Part of a small language model's weights: 14 layers.
MLP neurons of a small language model. Each row is named by its layer, matrix (up: input weights) and neuron, and shows model dimensions 64-191. Each number is 128 + 24 x the weight over its row's rms, rounded and kept within 0 to 255. Numbers have three digits each.
After each neuron's rows is what it responds to, as a language model described it from the Wikipedia text at the highest values.

L5.up1898:130102141122105122104136182123107173120123145162104120107131141133136130131117139108138136125117125130095111178109156109148137115125080110180119141172100121116145126183146107101117130130169167110108114154162128082153142133094145129161146137088116112137113096109166153141167130150151102139148151143137103110147133118174119117127137072160143104115127134143109122106169083126095111141110
Mid-name word pieces

L3.up249:160145127160154110146124131135087119152076090145116151150142096119124159160105113127166115143170141071112115123158112127098157125091125173174121118106104121121127057130123153127174131109111073190161121084140119152100148111134182156141112113077136144125113103112091120107152102126116157107105084143118102140090122142128088118088181129137147127155146146131137137135144140135116110097154
Inside proper-name phrases

L5.up1108:140167133141167124109098138133137154120134166115116171171108119119143121161119178089151133133132125114142158108148140102107153147085137115146173130139161126140160100145123159093123106144144152128130137132163130113071120118137160144150128116139128138145157107151178137147136094165065169136116180099158093130098130127187133134089131158137175179128140097096053140129135107131164136148157
Mid-word continuation pieces

L3.up1562:122134114123104130099094173094177125141099129124172126155128142126132144109126131091154141122124127158141125119101103169122096093141105128123134103097142093116107137111142093118159133178121139146139096154111112165164142098120154113122147123119123165120084125149166187145102138148141085126111159177142123075148131142138104113107126159158128137152104152072097101117090093153099140122130
Early word-piece fragments

L5.up1595:113148140108134114131117178123102173138129085131067140115139149129154112128172163105107136131088117135138171114146128170083136105203122175200087114090111120106084126158159130129139158127138125156176148136162125118125163125129149118141127165109145148134108131123132179065129161143144101146099078154107149084098127124127083099127154140146127148147200112113152086127144152178090131146152
Second word-piece fragments

L7.up1875:111145130112131097134123176165087108163158097145119108107133140155148157137157137118100148141103087094120141113156158132078127091117164127114118121087113117120091153164126151159107138146112124135184127150145109119104166112095136123165137127141098159139099099121141170132138121139149156148115115134120146121161131112068128088141180114117118123116125113127125162156137160124130133100121
Word-initial capital letters

L3.up2439:160095133109118101124115126142166106127126148148140167151159114121134109127123138130155130144125166129155099136080150132121116124093112147108153172093124125175184133124138113152174117129124119151159124073133129120133122117109176110148076120136138161121126147138144121121151131171154113125095106110129139127127126132101097150109124073123133114167123186119128129122132133131122108095151
Person role nouns

L5.up1900:198107132163142103155127126124127110131130145127119078130071106098152156121115142121112118126149129124149123113099148078126095125094130140138114142169137095113106138122122091143144082100101157117157109141081130132096164109118106115143148151169138137124055084102166117109128099148083131109155151174159170141134124096090101079120083147136103115127140112100154087130111112108105132142128
Mid-word name fragments

L7.up873:141142153165136143121093116136091086140100121123123138161107158127108103175072110087148092153151163127131141119124144098155148131116107101123137115094146078094120114135115103136141136169097146156093141126100134148084151127096114203124118112148126114100106120087120173103131125154127135143140143098162119143118138143120129115121113074135164113094086139126120157141143146160148134167126
Relational prepositions after predicates

L5.up580:138113111104180128128114126110105116107114152141120131124122112095140114151173073125164147140125089140142119097155152122104151112109100127134144134150144130104114133093118160099143095140105151209139050075113107122109103140156121143212119148135146127137134122134124136165149102160117123159126086130143147112087105121106112155099098122126176130129107136087112151142126109146132103140148
Title words after "and"

L7.up2174:128162124103091131096123116160132160145109136104127156177130136150143167119138156118145131118138156108174153152116134130144107108126110132115108150150143126099125129155113147077173120150147100122135106165137156152153168111097154078135085145141132102093115089140111140107130152122147116146052144149126163129100164094115143086098115122110171127128166162129128178160140176134127130122093
Role and agent words

L3.up53:142140130166153103159144133081138155126137136121142147133168117132116149108108151112121165118149102151124103137127172136183140119106149100132121122158110180141118126081145098133110134139090117138141069128123092074109166118136116085119147149095113150124132160082140162107127110141118112140137134132130142108104118131139129141121097128135141126143149162132180136089151128143101105136161
Mid-word name continuations

L7.up710:185085155116106094145148120143072149151136074175136173143098110105137143128146127110106123134122128113113166128138139084121140074107103144157095151085166080096114096112137124157127168126122130151158130106122096128129134145132127129123160116172125134115139131148123121116136115129136100134090104139120101071116127123151118174121141173151137092146146161161119115116093177132092145116167
Mid-word subword fragments

L7.up1918:140124154116109104129147165151145098118156104159149128124121131134148129142175132099105136135160125105150158119134136091162140085148145162190108118094121124111138104093124166164144119176133159164146134149148110123111125124097146144128119148134166135143119124154118155159130136103115109122118111092127119104116113179130151118122128150142132214184123152160136165097117131128092156096171
Mid-word name fragments

L3.up254:113105142103125107154122120122125076135127112162093177164121138120185114117175119105125130130109112173139123156180089145119144099093082147123115121114073091119127151118153073161151115128149132142120135141125115156126104132114131111137132126137142134092130127077123217145122123139164181124096063161088132115092149131124130146104128136143099146139162132149120157152152146121122152135121
Early word-piece continuations

L5.up1682:100076150155131127114172143183074107098078121116146117116170134138138110124111099101093101138138111094123131073155154129153171126126126089099169162117124127161136133153096133118152160102102111174153116125128142158095118096128136131102082132111156130136135106151087081115136073116150115074137107153131116126115121156115118147106201123154132138155146131186147093120130136160136093106108
Word-final subword pieces

L3.up2156:147183141119110135127102139108156095130129101137143133160149154136117105111108107164154188131102140130148154134122102159120143128176112125131135155112154130155136165127135136118121128136152085098147091153119126162115153120117175108141136134141106116112104136116136110127155117114144131109130155123147141085144129114156125133147143122133183116154126114149116118152133134129104125157108
Table cells and word pieces

L3.up216:136124156113112140136163134114094134158095136127141120146127121119149138115112108128161114117121151114155141179137119160120109075114146159106122067109090122137161122127127137126163136131129137151129120114076091100115099101116127127112115163119133112139110144118171142101128093126174127087122069181129138122154117172125134097107121137125122131118127160168140116154147124115123118124135
Row and sentence endings

L7.up25:143124146169171131111140126123131105122130105205145127127115144137142152130121113143129138121138112142107109105151143122117125122137114134139133136153174074125128109166144047119118084145165164128141127153116142113130183157102167199156120119118132141140159091136141138139122108121172095131158100149125141120158132123111095144133140102122076105115122126118166135131141167171139144141170
Religious terms and years

L5.up2000:121147103060130112118163145125113128196131106115097150145148142109125157118108078133124149101112139112197092176092126120154159111115124108110125133088139115113113139132139066134157102104126122134162147123132108151130152072146122129157135137130163157093088131145175147131103158176128084119145099159105114146095145128121125113096171129148124101142136144136159154153134127111140111134145
Start of structural elements

L3.up1399:154132106126122132124100111121115139137099115161161112141189170105147121136132117137113133152153097135147150157102105120121152115159185154137165141111142132122105136117147157109157132167124160180142096173150129124088139115144150158126131146100133111112116109131144141105141144130169093136142121150165164121089131110157100096126135111220160146158130129128092125131106115110113124147152
Mid-word name pieces

L3.up177:103114127111122143116135140133087137138104091113145149175092154106130125114130146121090095110156126069129085114157123093162140129098144144113164120140128123100151121122123137163153125162125111153155105132136156133116125107108123132133091113164145163106150163128153136121124066126142121149095147159150117135097144129144096171079141116127135177148138103132111157138152178162116126099138
Word and phrase completions

L5.up1613:104147158122152123067159133128127116133087144108104144107144109140109132118109102148156124141128101159153104124118086129111136119140095151108129143159115103101101143106190148114160135106105104126116110130058143127120137096154190119118098125118117139133137114106139135093135165159167099160154099126124104083133110088128130123132152109143137106099073159127106100155152173144091096135132
Music genre word endings

L3.up1105:107103112178132110154096146130141138128124135112161161114153165090117131132141064123097093088113123119157135118146145147130129122142146124133138152153135132122111145131125137143161124190126121118135108143138114062142128134104142115146105124108136126123107108116193127133125138145173130125151136141094085149128170139111122096091180153168129169163154132118155096141132180124089083106122
Membership/location prepositions

L5.up376:131142138146128124107159139095166104163141113115108130135160162121147134148167122096162202140156128136079151124149149107156169124106136137139105163109148126118113073119149126129155111100118175112165159144113152138108106124183129122123124142167158122112133117129120141113141124129147165111132156118148157110088129100153085133148144161164097135131112122116150147147106150151124171123147
Mid-word continuation fragments

L5.up1674:134143059145117117154109117099137116118129120142113150129139119145109150110124133097158126147143112151114158137125111116133107134152103139141135159131165122135135160124123173124109154153176121095185132124132112115162104116142120127110121118121130153131153123125137153112147188139170116132099119163127088129081156107139072114127128128133183180111089156135059136160112122176111174110120
Continuation after initial H

L7.up2306:113112171116128129125093104115116151108128103127136138148091162146109144098142092104132098141126118150135124094130129119131104131094107144189140082106106155086108133147138121119119134121114139125134118122125099121126134153074137126104112125134107101122133082129146139074146155127112123162124130135100126123128135106099116110123204121099157133095120145106107143133133128173122161150109
Possessives after prepositions

L7.up1828:117132115175136149123129104084136074140064109129124158125132170098118117107104134112091118145123106139145114131121125169097123098133108124141115106145114102135103152138125091201138112129143097175121107125109126144154127060113135146141092142098130108128134159123150168149115145208126154093101122146107160131102127095094127130097147141149154144154107131153162116124137143148136146081172
Section heading words

L7.up1284:117164108156151140149137097116114101110036135141118153150136096103123114161128125133166120143136119102075137110120134168130158118118136109097165103095113124129120117081105138109165103158139136144136109117088134123145105117112145134116092119126113125127132121102143145114145121143116156135138109114122172128124122129188099110117132129135164116089151140099091112133130139122167125121140
Fixed-phrase completions

L3.up1201:152094164111149116139153171166145085099132125118170134117123070096138133163112112167126095156080185118111141123113126121165139109114110128112098108115140114091089119137105135113135110133096140145105113132158121106113124136122138134129148152109152110136085156106163166113159133136112150129162159149156102152148118157133150119124154154106076127130188142144172126160113104171099148114138
Mid-word "el" fragment

L5.up551:138103167150123137107113163160110144152134126129092108134136135148137146201123140124136191117104157109110154121136157103106106126132084111120128078151139103123148149106119097109115095128126093104137132089067121110099143133067124134117119149133113127137132086134103121114141119126125154115085140125170109120081177111113151112105105187151138141142163143167141105155155153085120153137116
Noun phrase endings

L3.up991:117141087144129095107161197110154156149157105105154133176117153114115136132115114106127104111125166121105160160106128138159117113105111106127134115129165132122126132112155113113136095155154119116120112113088101134152133099166099146122117160126171158085120092112195131100120113116164103110161122120146143141141175136153131132128146159122102132170159117138195077166141125158115112131145
Row and entry starts

L7.up1865:127105165135118100102130153106136143156110133155142095123082120113156162149132156065129110084115154112107118145153116166125142122085171147156129140136118110161120113130130169132139165123130112123134131075120101136131139121115141117142119160078182156098133155134211129109071103112116131130128109134145153111126150187141133081149157130121121135196135143138166109168126156120120138128144
Boundaries before new entries

L7.up1151:113154090116172131165148128104120099091121133158089134140111095100140116152123165112119095134135074142161131119124110087109155088106099128111118132092120140145098113169146139118131108126176130187090098118131110127148121103152111129161139144148118119114118114145171135137134130160085153172163088137100164118171107133152073193156094157141164163090103160058128108167143130111134142154127
Inside multiword proper names

L3.up662:138120177138164131137091152173133142126138123125155111129137158159177131116108141161099143140121099130155149128184112116139188126112100120091180125088117106133096113168143112130146145122098098136122106097090090127099176155071107135114106129156134183127089151136130121105131124117128088124108100171136092112066124118117114127116164107145111176161127117123151104141167117133138091125128
Violent or disaster event nouns